config.yaml
num_hidden_layers: 11
hidden_size: 384
num_attention_heads: 12
num_key_value_heads: 12
head_dim: 32
intermediate_size: 1536
vocab_size: 8192
hidden_act: "tanh_gelu"
norm: "layernorm"
norm_place: "pre"
norm_eps: 1e-05
positions: "learned"
qk_norm: false
attn_scale: 0.177
bias: "all"
tie_word_embeddings: true
parallel_block: false
init: "normal"
init_std_qkv: 0.0261
init_std_o: 0.00557
init_std_up: 0.0261
init_std_down: 0.00278
optimizer: "adamw"
learning_rate: 0.000725
beta1: 0.95
beta2: 0.98
weight_decay: 0.041
lr_head: 0.00432
max_grad_norm: 1.0
warmup_steps: 389
schedule: "wsd"
decay_fraction: 0.689
decay_shape: "linear"
final_lr_fraction: 0.0
batch_tokens: 32768
max_seq_len: 256
doc_mask: true
z_loss: 1e-05
train_tokens: 506100000
max_steps: 15445
dataset: "wikipedia_en"
MLP neurons of a small language model. Each row is named by its layer, matrix (up: input weights) and neuron, and shows model dimensions 208-303. Each number is 500 + 25 x the weight over its row's rms, rounded and kept within 0 to 999. Numbers have three digits each.
After each neuron's rows, "fires on" lists the tokens most often at its 100 highest values on Wikipedia text that the model never trained on. A number after a token or word is its count.

L4.up852:477496502493477555530453482505494421498521518521505517504494496506488535476523521485484508489508465549499491482499493567562492517485561507484501490437532471510549517507525471475491479468540464515523437529491528482492512494523505500519468486529508515488495524532536495509490536522490488528
fires on: " the" 40, " from" 14, "|" 9, "the" 7, " its" 6, " his" 6

L4.up1374:491505460465516508490496497533541512530521507500503496525559482494488507528527526504491524464531533552524505527514506505472536506504466472503534454498513504489520504504479518508520470477460492522520462521521506469515495523486493493517495457496501511457496499480519508487435498508537478519
fires on: " |" 38, " (" 8, ":" 6, " v" 6

L5.up186:493533457510500498494500475481483495441515536455475499518480441468481474525475488513491506457543500487481499525507478523551526502505502535500539498482481502525519527478546485506498475463492514466528548498525495542498502505483514517516493513463517534515519518490469536509517494535489492507
fires on: " is" 17, " one" 11, " as" 10, " M" 8, " in" 6, " co" 5

L5.up153:513507504545502506497492489489459511521481527521501530519521503549483484478487500502540552464553501520518482524462523559531488485496506549502516490514506495506517539525486504519482483471490489491525502481515562518488498469478560485507476515538487520511490547493540497536452448482520509553
fires on: "=" 29, "," 20, "\n " 10, " the" 10, "-" 6

L2.up772:455501459571497509508472512499468483520486491538481512470491549487486451489500499462508498515516458499491522514492510503542503527522547532533443471478466466498570477525511503520544510493492492520522464498506482506468491486573448483503458464519502508508517540531450465506469518509509498508
fires on: "H" 25, "G" 21, "I" 9, "V" 7, "A" 5, "D" 4

L5.up1111:528517476471549539491522492500492488518467556503529482514513533507507485515494498538493486497489534472476484549461505500534479496532480566494482501504480420457507494486524510530500468504481494498495519483562503495499515479514478448496523534474496488564513499492504528508499494520497505514
fires on: " in" 16, "\n\n" 15, " of" 8, " are" 6, " In" 5

L2.up33:501475499475491509495550496549480513480483558494553495521460501505493494468515508541489480490528460504515497492518543493556477493474528520494544512554489525482516515493455525477489509519455490506488485556526487516473461544522469517452470532476513506511476493516508474468520482533482484505
fires on: "\n\n" 54, " m" 8, " and" 7, " from" 7, "W" 5

L5.up1056:483499488565488471506504487518508476451514500472515503546478492444496542490532519492474484524508476507487461501463488474466512490536542512442534512496468499512542486527499469521491523447441479482432504491511492488496498515492496494507464474486496536513493520499517487488543502537504500474
fires on: "'" 49, "ther" 7, " |" 5, "°" 4

L6.up1450:524485482540461456473458458492508525488493481453452511522448523451480486525451507513480522514542534553506537491497540517538488530481530524493527506515505487518522519511491518497474472501514471501513501455488517497505564459469497474466484506510463512503454494463477512529400479510518491535
fires on: "s" 30, "le" 13, "ers" 7, "el" 5, "ee" 5

L5.up426:459478506500514467474508496518452484486487520508498545536490507492472500512469523466510477489471493520502526534529520519526536549474558515510563476474494511500517569510477510502510520498484505546516477556504555520510528442524484491500488520481498491482528517495513508484461489538485510555
fires on: " the" 15, " fa" 11, "W" 11, " World" 10, "M" 6, " Kn" 4

L5.up1301:483476522513496505460525468498502467502479522487516489514486483481487538484520510526529514506516544454489522531509468487516511507513524501493513493500492495484521553548485492484488475457531485573503463505518494472509486505497505447512481539519531575465514499501513480482536524549500500481
fires on: " on" 45, " On" 14, "On" 9, " May" 6

L5.up934:486491451527522454525513492463477456505482479529491514500502547491484456481471522521437504518498528531475469467507481538497515476494517508471491491481458453516525525550539481498463506523524517483502491505484527474465512478466527486539483480467508526472510503512512464540518536490498494452
fires on: "n" 22, "ali" 11, "r" 8, "ight" 8, "us" 8

L6.up308:501507496521503490539520482493513514492524511474482492481548489490483526436495484532504552427507542485518514502507491503481531487455513533448528481496507522483484505517499541494503494517545483531471511493496533492493493478470555530524526497494527550456444498513497528526482542480480498502
fires on: " the" 44, ":" 8, " a" 6, " Gu" 5, "ile" 5

L5.up1032:538476485517506470523444505530521505525459505490500508528504466496478544512487507530478492485521523482535511501487536492477519484564477504533527515538467506523473526509494506518487492536461525494438491474478497543502500472489517473497505562502514501525493514527434535509471563517525537489
fires on: "-" 75, "e" 9

L5.up846:531480493494513515551489450512467465495500539490549496539527536463506498433525511571437507465555502506492481532479520470510556498529496511521523499491497515484532496493477487444533502447529500484475494517492537452513473496461515513528528533487486507468523484536469512500499542497477519527
fires on: "|" 30, " by" 13, ":" 9, " from" 8, " the" 7

L2.up1168:521505508501479494517540491505457488499499516506526493528479450503492486479497473551518506479497483504459506512502541493509460501486513594492491469509468489454491520513467513497486575526506503494480518522513504508563501505485471523504512526532498520523449547535500539502554482513493525464
fires on: " |" 89

L5.up365:467494491497484446467501480553463476496502511517510513521458481477491478504511525493478478552502485518536523558523555457470496505510532520499495486492502545477547520488525519512514492474502497503469474520481471489530517471536462537498488505444534513531493474482490473525505508494474500540
fires on: "s" 46, "'" 15, "y" 7, ")" 6, "ship" 5, "ti" 4

L2.up1417:505512511522527497498534468494451476485424490503534496496529519456477509502453503526471503530525498506476487502523487496511478486519553558507469487464501467509460507518491506491480536571536510502459501449505505531533533536481473499477482498536514526556476493533514520510523487461546544443
fires on: " |" 99

L6.up1481:497494476516483454546497486488479550506491529484499496507510485466481495539541511521466511499491498496460499489490514509485516506514540528450514514522480499512509493539505470516514495467458474502467463538522500497545530478473558477498475501471476487466516503535473532478490510526463498500
fires on: ":" 57, "′" 36, "°" 6

L2.up113:504502459542524480483517495497457453503471513500519505538495508496490480508489483524492527500513461513475533527524528523485484537533479483512507484508528487466521477520468507502500515480469509501521529513509473475482502497503490512522508510508468534526509513462468475514432475531535513499
fires on: " |" 40, "|" 27, "=" 17, "-" 15

L4.up409:516471503491507509541521503491523479518497469451483510482539517471491465454470494525540506499521535489442497496485491506517490504526576490467522504503533414473513499526476547481466512498520496514509466491488514502528483453460465507479489450494508500500521502548510539492474501516513484512
fires on: "'" 30, "f" 11, "se" 9, " p" 8, "co" 6

L4.up446:468505504512445503539521474481469492529507530501493502532515494512488486510492516566439505521522510479482464535505513482496539515533512534466492498520515486458485502526486533497441500484518518522500458528534473487503480505503464514510501485497500514529504497482510528561532513524504504527
fires on: ")" 12, " –" 10, ":" 10, " 27" 7, "–" 7, " (" 7

L6.up419:482494508488526525522534491520496477495454512518494503546492482514489490511503491496450523485470484481518506559535514518526537523498477513519477495451469537486479488504491518510475507475489505519487540482556516454510475544485488511493495509544506477489517497493523524537490512516559506511
fires on: "N" 23, "," 15, " N" 9, " of" 7, "ub" 6, " and" 6

L2.up114:503536458458548483471512463497487508479500520501528518514451499500486506544569500559422516475464507469430483506465504510519516530506522534511491496516506508524468554501480488512514489495499511503522492506575516500472475493467525482537514532513531485478518451469520545509459477567485512491
fires on: " the" 39, "\n " 22, " 0" 14, " in" 11

L4.up1105:483486495477492487474515482509514491479507525488502453497480480499482522513536535493499534509500496517522504544491494532529560477493480486478532472472514550498481498489477537492521501475488493503526481516518511485488494489484493517492503491499510482480473523484472524454495507493501491508
fires on: " |" 27, "–" 12, ":" 8, " 1" 6, " the" 6

L2.up384:500500517515471514520522502503477514514505502499563516518486515509491466499471549549503523500454488516460522542507506485487494519502530482563511502467494502534511519513507510488432498466522482487494496513533484517474485465541506491500519529499479522513490488497500481540491502524522468533
fires on: "-" 37, "|" 32, " round" 12, " lost" 7

L4.up406:524475513513484495454470488522512514497488489452483527521472491423502470453460534493505513476534484534538495539506533544483455501509509492471489508480484472493496521477473497515492508501522483480498460546474538520511558466527481540503446499452485506529493487494495485475499487512442499501
fires on: "s" 22, "es" 9, "rs" 9, "ers" 7, " parents" 5, "os" 4

L5.up537:500486531460508491479550471523533494443536490510523489510477452513484476498503513499505492480506451487544519515456485551527487502489550496448461520429498474465525546517463486499441528502482486460511458480518505530515467493510493522512480535538513504511494493527536460554466515552522542485
fires on: " |" 46, "ist" 5

L4.up1188:513543494474480504498535504558469513493480533476505509513486516495478551511456491523449528531539479477493527498502516514537478474516514555503467479510442513492521511543513521499467477523556504571478479507518489519515502513536508472506484512495496487525487513518475492507460527491484543536
fires on: "\n" 42, "-" 18, " /" 15, "  " 12, "#" 8, "/" 4

L2.up1071:505502501467491500477547481544498518497480532502487474487466495502487478473500507537450501512510481464527508469516526527565494473512477536509459509500468495537499503508487500497519505570494513482502498523502479482494505516528491538493469528487519503466497504543492482489521552519507487481
fires on: "\n\n" 100

L4.up567:492494493484517457521523476548473481475484523499473464490505487458486484436481554498479495482517507492536468525509528481502468533460544510478515497500515469474537505536462495463483518516534508485481507538533502470501509494474525530517490491498509523446447478516531501494494467491513504462
fires on: " |" 47, " /" 18, "'" 16, "/" 5

L4.up1125:514518487515489534479518477533500511468494453519498500498506504507502517482480514504505494478479475479521478517511515534475527443498545492466533514488486455543504484469539499482475502484463472490448505464491534519517500508498503482494481494494508519547520477530455477455511456532578502507
fires on: " him" 16, " years" 13, " time" 11, " them" 7, "3" 7

L6.up290:527514496498478506499535507509488545489487510459494518527524448486467537514485518515451525457482506544480488513502500488522531462508465492484560471459510540506521519458459499497505501477492497536535454490510497510491492525497515495504514473487491489467493530488474470492467476500516518522
fires on: " |" 32, " (" 27, "–" 8

L5.up535:479502497472489495538491510489508468510482552492468523479540476522491459517474473495455529509528520534459490481494495531491479538487528472472527470489511531522510529521516504449485495479514475488481461475534518508467535506506485508476509473519577518491524493482495525499487492493548540525
fires on: " and" 42, " &" 16, "," 9, "ph" 5, " then" 5

L6.up1002:502513480493503511482511473556475532465492507481466477523490473482491449557465495516498482488523475500483516535540494501510546538539516519472533477475519556505551484495494505474499476493511474468486508547496506500503533485502487504512502474455536508491478424481458486484468503492457498536
fires on: "=" 31, "s" 24, "es" 4

L4.up1157:503505519513443465501515474544473490500478488482537469489473471477475508497467508526449502492481470445480510512488534487524519482511518557486496454482506515521498488479536520520471468509518504492460489500536513506533534526490491468519527512545528459485506546535488553521504493458490482481
fires on: " /" 64, " of" 6, "/" 5, ":" 5, "|" 5, " (" 5

L2.up302:510506500486489507482546477488442458491470485492512496527551469470473500480510540558471487516449503533479480485534490505496504488545512530493501496462500497510477504500508495491490516518523497516447547478507506520517543511511488533471510515520520516547494487549477536496508520479500550432
fires on: " |" 36, "|" 31, "-" 20, " =" 7, "=" 5

L2.up910:525475499494504507465537494519521455492503538529495473529533502506489475460510481487518486475492495512494537529530488467512529498457538555523527517454502455470497534502477491502478505466494486509486483503460549534471515524537522463471525505507535545525485485472495477482522497492476536488
fires on: " on" 60, " arr" 13, " mon" 10, " On" 9

L2.up1288:524543505508487507442490479475473484495479481463519507496493468531488561497488485516491498524504484519483550496498483493506489488504518521487481500503506504549475531494518465504479541528531502498454491425517504532489532563542512522459531487522595529518454492539469562547484494473539557474
fires on: "-" 55, "|" 20, " |" 17, " images" 4, " (" 4

L2.up806:483513481468501486520502477528479517525477530477530486534516486503493507480509547567449505484486458523467500523460532511503485489453473521508546473491515467483510483537476497492561508509485493492488505551562537474530529494500517507537499475539464502453521541519522538490463524507467479512
fires on: " |" 29, ":" 22, "\n" 22, ";" 10, " /" 6

L5.up69:483466460533453523504515467506508472484440526511502495465526515475491462475521485535465530505559485529491474524521516492487498480475506530498528530509497498482536522508511506446512503480551502493476517421507522515500522466489543516503534460488522523537472521518468509536530535506537512486
fires on: ":" 24, "," 17, " the" 17, "." 12, " of" 7, " The" 4

L5.up532:512495517518478532530499510512529521517487508502451472498505461506493468503456513535498517496500497508554517513473505501534493501509503542466521512501482519454567464498491443485502488531532466488481503472508506489464526476502448452536439515468510468489529498468458519533422491512509444521
fires on: " a" 19, "\n\n" 9, " one" 8, " se" 6, " disc" 5, " first" 5

L2.up267:510530501501515486495474482468479504507499486478487507507516466502489466502481486562494496508481485472485524514526501519547454489512535521490452487529452482465522497508527497499482547560489506496451528483524517511543494486493503478493505495529530504566455516552509523551490472511551549486
fires on: " |" 35, "\"" 14, " ." 10

L2.up1344:456476490518472495519476462505446520511513510499509463541489486511496469491533493555444501462486536487462486533470517549511504521513528524444537501505495486501478474544474513496478513497494510543501500519543518522530485498492501480491487496527497521498531473482481488493480523559510459491
fires on: " |" 29, "\n" 21, "\n " 11, " –" 11, ":" 9, " -" 8

L5.up900:504486521557507505519526503497510449474474533472470449509541492521478486491509504461536524513483498539503506484525514462489526491522500536515498488518521519516520472519457482496474493451500500484508537520462498455539546505501455535500506529475509495508535534491493517494489517504514501533
fires on: "'" 13, "t" 10, "h" 9, "r" 8, "c" 8, "hi" 7

L4.up1381:488490500528512484441511473472497486496470489484534497544539500462486512506527505545498485510533487454490443543462465483530479491506505530544481500460489533491530476490521502486482487471533512483483529478468527497568472499524554523534517462467491500526474506541501517482518451490496512523
fires on: "°" 28, " of" 18, " University" 9, "N" 7, " 120" 4

L2.up650:500505480499498501470498481511485499505523512498495538530478494503497475529472519555492506518487472519465501490529479477474481541545558488500506494536483493482506527513512512498499536550539505489449487496493465536481548527544461487495487492523533540566498463498479511528510531502489566491
fires on: ")" 27, "\"" 25, "]" 20, ";" 17, "}" 6

L5.up1460:479458495493494481519498493496511463503481525493460480493492507442477512554516505499488513462476526509462479492532469484506482515549522534433504496557509531481521516476489476467470483492553491489494528492528523525507470485483473500507507481512543495502494502531506536535475528483496487514
fires on: ":" 35, " " 12, " no" 8, " as" 7, " the" 7, "m" 4

L2.up1111:493497468546494520520475486487506470484488568526447551504482481459509447498488485554470510491462516485465519519518514526529496523521516527458564508513525531502541488504499480525505478475483481519461480527500507461435511471511480504493515485479464524512523502474468484496491532499446521514
fires on: " every" 15, " only" 11, "The" 11, " all" 8, " of" 8, " each" 7

L6.up1424:447505451468547528532527484506487425500463488505464495508525470517503517484477496500462534491523535504502467500459525515473502537527513477498531484490502501488494485493494481426487451498528495494492503512480476456546483463539471499520507519509550492501535451449516483521525482528517488514
fires on: " of" 63, " are" 8, "e" 6, "t" 5, "y" 4

L4.up994:485493498519523495501505500506483464525466523516549483453495542493482486484442529541465516542546525480511505474467521514517477489492517555516522502476508505509508522497471466531486512515515512546443528505506511460510520526496517480508487543480534507539509488505509474536452517513496483450
fires on: " and" 43, "\n" 33, " |" 12, ";" 7, " as" 4

L5.up1035:517541488536496505521512499514517428493516521526532486519474507491504519511422518514463505506504508538508478497520510514495494509544541509526556501480527494499502456491498461518483520454502496550483485519473480465519495501486506528504488498507459478515487519473487460521451530496532479501
fires on: "=" 45, " the" 14, " while" 12, " and" 8, " sister" 5, " |" 5

L6.up1307:466506507484502510507538509543482500493487455522486512491540441461479528541505496559496498473486501537461475503515436500501510475529494531528492511477496467510557525556446491526473489525518542450467522504522493517498499467513508478519476543480561525529479473520494533507493549488494530542
fires on: "-" 92

L4.up485:490467472575489492479488467509495461504473491500489511540524458475490471537488537557527526512468529493474475495470501511536491523526486555522500525494500483531524489506504481517459490451486477503446481479490493487492506480512478490463475481488474529500506497505530524466458485464501509501
fires on: " of" 58, " time" 10, " area" 4

L5.up880:500484468539474479509501498501515463484455508473521477492486485520465482508487542477525506492485546496496517511528501486524491495506509505477475491531542502481526461507451450490506487472511487484507534510495514500559507506525482530506500487511535490471483511514509472494508504501535525476
fires on: "h" 42, "ca" 11, "qu" 6, "hi" 5

L4.up1521:522526499477513513488493512492478521496452482551496537537494457464489558504498495499505510489487517500527503498505488486480493518520506521556470482471426538503528514509546499547486489516493505481484501509504468498501537485529461502527459533564526506538531481545463575499490529499471527468
fires on: "-" 87

L2.up921:490477469496549453509493490506522493491523507469525500522519498509490543509526526527455514487480491513487524519494505522477486526520481478503510472514503516438476486488512489485536542516479505520508475448540524491536516501493493497525465514493547521465514474496518511493461553513481488543
fires on: " |" 27, "|" 23, ":" 9, " made" 8, " the" 5

L6.up1423:499497484491499514538507485538485468482492503486477549493493506497493518473475526506478476468530483546509452510477520511557515516503501545458506500484517517481526540515426452552492473497500516550511482515532529503538503505480527491499488499518484528514509475486502475549453526552527477501
fires on: " a" 24, " |" 24, "dr" 6, "a" 6

L6.up485:564504479479525510539518490519479469505462540534521505525509497506485476497530530556508508453495507502477493529459527511484519533507512523565520517463471482504517530542455497469468487497466478505497506541535506443490508479544519471486512533504480516508508488487463508483483496526466481508
fires on: " qu" 21, " exp" 17, " of" 16, "|" 8, "-" 6

L4.up1364:522498474474562487514500495515490477495487512503489538530497524515483530484496568470513528472485462554522476519499514521504491508462534485486506485425488503465496531499461490505469512497516489518482490536510556490524496503498522538481470521502511522518472464543522436518527536512536538485
fires on: " |" 41, "–" 12, "|" 6

L6.up376:477493502478501512526519498500508489517474520491516520479483476518481481497456521488493511518514488549499479487439480509478485474458563502495527525481502473499506548492521503504470500462521494463486497468482528516527492492564469486469491529519564504498471454545547511518488570504538496497
fires on: " and" 52, "," 25, "–" 4

L5.up841:520508492460513493476510490505476509479458513507491469550512488448488509478518506538496495479529500513500504479556501481466528498469496508517546492514454527497535526503489523521481495497504463490448475511536489464507500522524501506499491531500471543507487453522491481497513524536513552482
fires on: "|" 17, "-" 15, " |" 14, " spe" 7, "bre" 6, "  " 5

L2.up950:519493479510489516507511489525524549471453562479516520530508536510496559474477499512499500480511494499482478476496470478538510518510506521482515499521489488532503528525478533463479528481539496497476518487504503524499484515503515530521484515511526501480449520553493520499485522500454511500
fires on: ")" 18, " to" 12, "." 10, "\"" 9, ";" 8, " said" 5

L5.up990:495501464503522446468486498505476498496432505492544488520524552484492525515499481465514506488465470502493501502459514472528505507504490493510505491504516535537480499501516471505507480486464534522447552506538489483513518516517493520516506469531470528497531538526496448479508494468534469518
fires on: " up" 25, " Up" 10, "up" 6, " imp" 6, "y" 5

L5.up799:502490478500494514548528477502469534503489511516522544544529534483475524506522542542449497460502481472463452537469510514532555531479471553539508518481483496508482487542494423485488488440495504513538541543541532529526476517520542517539454492478465536470527503503527490465515514532490502522
fires on: " (" 20, "," 13, " 120" 12, " of" 10, " from" 9, " 94" 7

L6.up1237:505481552468507486498517493502509492517478523560480455501494465498480481489490510514522492479492513456502476522494475533446515498519533508488493498495458487481508495513546489496491495522490505474494495506476493542493567473500492478483478544500526500508514512499494511500504533535470509513
fires on: "\n" 53, "-" 17

L2.up532:494481467565501500510489485505502484461462526508481488498499492516499474507458533525521496483439551498491475485509501520527518493540525545515518500507504507543514512481487479475463504493502502522444493531483530534474492502482471532512456527515514485515512445500497489493478507497469496519
fires on: "." 84, " of" 13

L4.up1265:525480498535494456490515466542504429493492528556499538533503496469491481513531518533477502521484498495531509481506508497481531478487503532476495487526508471493550512495524460482523515473499460533485440525520485476492477522524520523491492548509491568508506456473489493505502528503495527478
fires on: " from" 14, " At" 13, " in" 12, " During" 10, " at" 10, " the" 8

L2.up447:491472508525531506500508488483471514505478531462492508492468522464491454507482561498471489501529513488496517494466530522488481491487464502460544506499471502441539515531478503502520485484487487510468508500511519491487505502545517497499464489493487541560494477466497499504451505512467544493
fires on: " at" 38, " by" 13, ":" 11, " v" 7, " from" 6, " with" 4

L4.up1176:477532449577486519539475471497492475483470471513530475538527516460496487479513522527482526479477500502481497518510457496475525490497525518500507532488486491516522486491520496533451476465494454500465496509504516514529480506505504507504496500491496510485501470487518476492501495482562481489
fires on: " of" 19, " to" 12, " 1" 6, " years" 6, "th" 5, " time" 5

L6.up1039:507459513442508477507473484496482432519466538481458489487468468452482513553480549528485480508529502516523477469508558515503493520494539528498475522565511483497515500514476495514462498517489484505486506524501519513503488497480506472459518484507532508516473481505473523534509516502520529475
fires on: " the" 28, " a" 8, ":" 6, "rs" 4, "–" 4

L4.up44:498537449478501503476546483496468485468506492513527524521509468496491514538525484522471519491508489503529509539497493484530485498466477516505517491528448526492560521510526445513500510515505502497510501449550544499481491534522478470505500529498516489522520473510506481521509487540484514518
fires on: " of" 30, "," 15, " and" 13, "In" 9, " in" 6

L6.up1290:480543482520502527501505488533510472477496517526439494525512549529486444494521462539466540516504554504505488531473495495530513547540476487506500482500454481515518510494523485493484467485519485475512509486523545501499529505557511498520525502522510502548503465461516469522505506539509533567
fires on: " to" 19, " be" 17, " are" 8, " can" 6, " been" 5, " of" 4

L5.up675:537484541496498486502480475487474498525470501488501503490452490437488478504515557518490529506523494520520527542486534474474499463474543540502497467462501485498556527504522525478489502474495470525494481501542502453514515515522507523525487542487476529518483495488475502502473510500469507483
fires on: " |" 40, " from" 11, " at" 10, "  " 9

L4.up1109:507521502497494497496563461534480475508469552558495512524504506524492509523524559519460537482476534503498470500542506518491497544521497509493490467487496540512474499519490485466508535507532491517490539505530521483489522515505519555505484536481499566522493489506482472471525537474530501481
fires on: "|" 50, " |" 42

L2.up1502:522484501550500487503552491498500511500484533500527489487486523492486484495453548517501490524494500473542509488545465478537523473511515577510487505499494475512483530475502481516455476489538514515463509497523492513478484503518486528440500547504544505512462477537504523497490556493506525466
fires on: "\n" 23, "-" 17, "\n\n" 14, "." 11, " science" 5, "=" 5

L2.up637:500515474495485508503547457501435479486490515493517505523513524493497546504430510533482484529530469505517459537526551537495500466508494533486499495479500509509513495522494485490493520489520509521479526535506484467530510485498441504484506528488481503483500511496497482500488539501506495487
fires on: " |" 28, "-" 24, "|" 12, "." 9, " the" 7, "=" 5

L5.up1350:491499459503443436510522493508482526518486530510531526491505495462481489495470486569461512492535529535484482531491520542477511512529506565504514441503488463495492474559511499520524517487486497516490525514541530506517550465529537511514462506519477498502511474502478511513468488536502472459
fires on: "." 24, " =" 11, "ir" 9, " |" 7, "/" 7, " medal" 4

L4.up583:490531511504503500490489424549502496480511527513500489522490506497496449516489498548513473515546486511539505554459485475503522491545503515495513498450487494501524487491493512496486501497490446521459541525448509478526495480492509522528511527500534490511476452515482480519503502544469472460
fires on: "s" 33, "ors" 7, " students" 5, " Education" 5, " teams" 5, "rs" 5

L6.up1431:483510523501492502497506492557497477486497539482519470489542519487492451510482497519505511494510512510472542500485466500519498504527451492482509499504505501515508564507445518467470513499484517507467471513507498507511540492435500497513500538527524491518505530520492558540454480490468564499
fires on: "er" 14, "r" 12, "on" 10, " up" 9, "l" 9

L2.up738:498522478483505509473500481562502471515520525533512452498473463531487502524521466559447478494464503464416536530503527485508506514509466528530474498506526505512526464495491502493495457520491496500492491503586495531464512507511499474497479548514484505548480492487452534498492468509497550489
fires on: " /" 20, " of" 13, " located" 13, " from" 8, " in" 5, " density" 4

L6.up1438:487501496500485503512540485528478514448469539459483536522518481513494510473507500521456508509516490498501483483476529530506515518524507524448472492480504501509507527524500489475494487506475525494480491478552507484501527490481520512479498495495520528460503523510529449475512536479488539433
fires on: "," 35, "s" 12, "\n " 10, " to" 9

L2.up131:478497448554476463516479466517466487490458491518469498502535522517483474527500491489517503499510495472481499515525554463542510479528505554500514467543497506494500507535513528469484497509531492551475498542484529494486497477508474554528469514506517493476503477522496501501483553484471471541
fires on: "." 44, ":" 24, "\n" 9, ")" 6, " |" 6, "," 5

L6.up1332:440536554512491532520539491527471542480484517455515534507502497521487507477506498478474531491474506516542500535483527527510522511496494517490481492500545520503472510551457503520442496478502513500464493475535532450505476470471511483498489488485492508514512508488508504546495514525495483537
fires on: "," 50, " (" 29, ")" 11

L4.up947:476495487487498459478483485579478532494520515482497497532520489506492502530530531537507507461485508544547476530494490495487534538523472522483493493529507500481507490487503521476511486477522494497478487501517508503551459472514509524502530526482461489498455495491529473495487492516487488524
fires on: " |" 40, " (" 10, " –" 9, "–" 6, " history" 4, " events" 4

L4.up6:496482459466545474451507505469497465451473519501479508474473509437476501512504507502501525452523547492447493477476496536540467517473510562490541493481474490450509499502548511506497478475558501507491480504508506482521503531501476529505459478499494514549504477517496513559487490531495507509
fires on: " ne" 18, " Si" 16, " in" 11, " str" 9, " ex" 8, " as" 7

L4.up1208:507529498499527476484506477509480486510483510516496526474477484507494514482481528481475534516526465475497518471545510516519490523574502515452471467536501537507478514521525494471532478512497497581484482497510504497559528560555521489498461514519531499510520521505460486493502565516507488508
fires on: "|" 44, " was" 17, "\n" 15, "-" 10, " is" 6, ";" 4

L5.up158:497522446514488494478477464543488483444499519479473456497512478480491472539472536485527509506546501497497510519483468488571488491534509515447496465513523508507498513499471526472474469485516492482488490478485511472501523468480514555490469500506541484554506472496497544522483482482452503525
fires on: "s" 38, "an" 7, "n" 6, "a" 6, "al" 4

L4.up919:546470477523538516502503486530480524510492554531508453527494533520476489509521485499485538500483490519505523504480523528506502488462527560523547482518499492476512516496488474531511489535521482511511536527538488489480518476536528473530484523504484531505521484503483511492458516478489464517
fires on: "-" 36, "|" 18, "pp" 13, "mi" 5, "lo" 5

L2.up1361:515515491467503489559524478527482548491459521487521527499527508448498494478450505513456516471492509508453523520495501486480515486506538521484483496475484489528514504524488504474494507501528492521472512487521504513525506472495524544531498530474527480503479486561505541490484491496468468472
fires on: ";" 49, "." 11, " |" 11, "\n" 7, "\n " 6, "," 6

L5.up737:446533492455470501475509496501506504526440531521512525520520451496491483513507483488494511481506509533531470533467513508545514515474498520455459490523495543531496518511500497539522468486486521493476501470525523523468485478506510477519462495515508493505497517517500527548488528523521465489
fires on: "," 48, " (" 23, " as" 8, " \"" 8, " [" 4

L6.up1151:472516462486504516519517466510479545473481503518490481489520530432467485478464487516484503496568525533481474489491491505456507552503538542462455475493511457521454521535532477491481499485499537511496503516506530528497522544458515447509475479536540482500466497500505543538500557518501473500
fires on: "r" 24, "-" 20, "n" 19, "s" 7, "an" 6, "ss" 4

L4.up589:514498464514508490504466479478506482513533537489494511536491507522496472507453512540465477509498501530526502469497489501509570522527490551512534522466485506537509552502471478511446478481499476532453488518487497501525493544536469496537473517535496469506455532462486480509442518512488502446
fires on: "." 37, "ing" 26, " than" 8

L2.up956:499517454499477487489528467508500527476490565494538534505527507516498526496509503521479515493536507510498516529476502467518507521485522521475506476535511516485527507534506488491520532492529496491487516481547511503501510520495529519530490476499562500532490458528502551466496491504478533499
fires on: " (" 63, "," 19, " |" 12

L4.up1143:480527501461515520518511479573511498474501482504522504513503492528500474531475501536496494521489531528508466474504528527504518526475476490520500506507488506483503516490497417473484476538474491496482505491536463537489466503510487456498505540529541493494518431476521515543527498503485485513
fires on: " that" 12, "us" 11, " of" 9, " and" 7, "lit" 6, "y" 5

L2.up1529:506498507532535473479507492505455479504477536493514521486522468484483518470461553518463505516488471526464513474545476496514481479517525559505487501504467503485489521517501475495470560538501505503490529446473554525504517503515504511474476536524498498533461474540508486502494493501504532453
fires on: " |" 38, " 0" 25, " ." 9, "0" 6, "2" 5, "3" 5

L5.up1207:523461457484499493516511494504496464494506511526530497496477509509496519495452492519471560505528521546514473494513451499495490500499512519499525474523515526511518510484511507500482514499484497559523517447499496487544515463510528507508458480496503473523509519505506563514467515509493455539
fires on: "," 34, " then" 12, " later" 9, " |" 9, " he" 7, " and" 5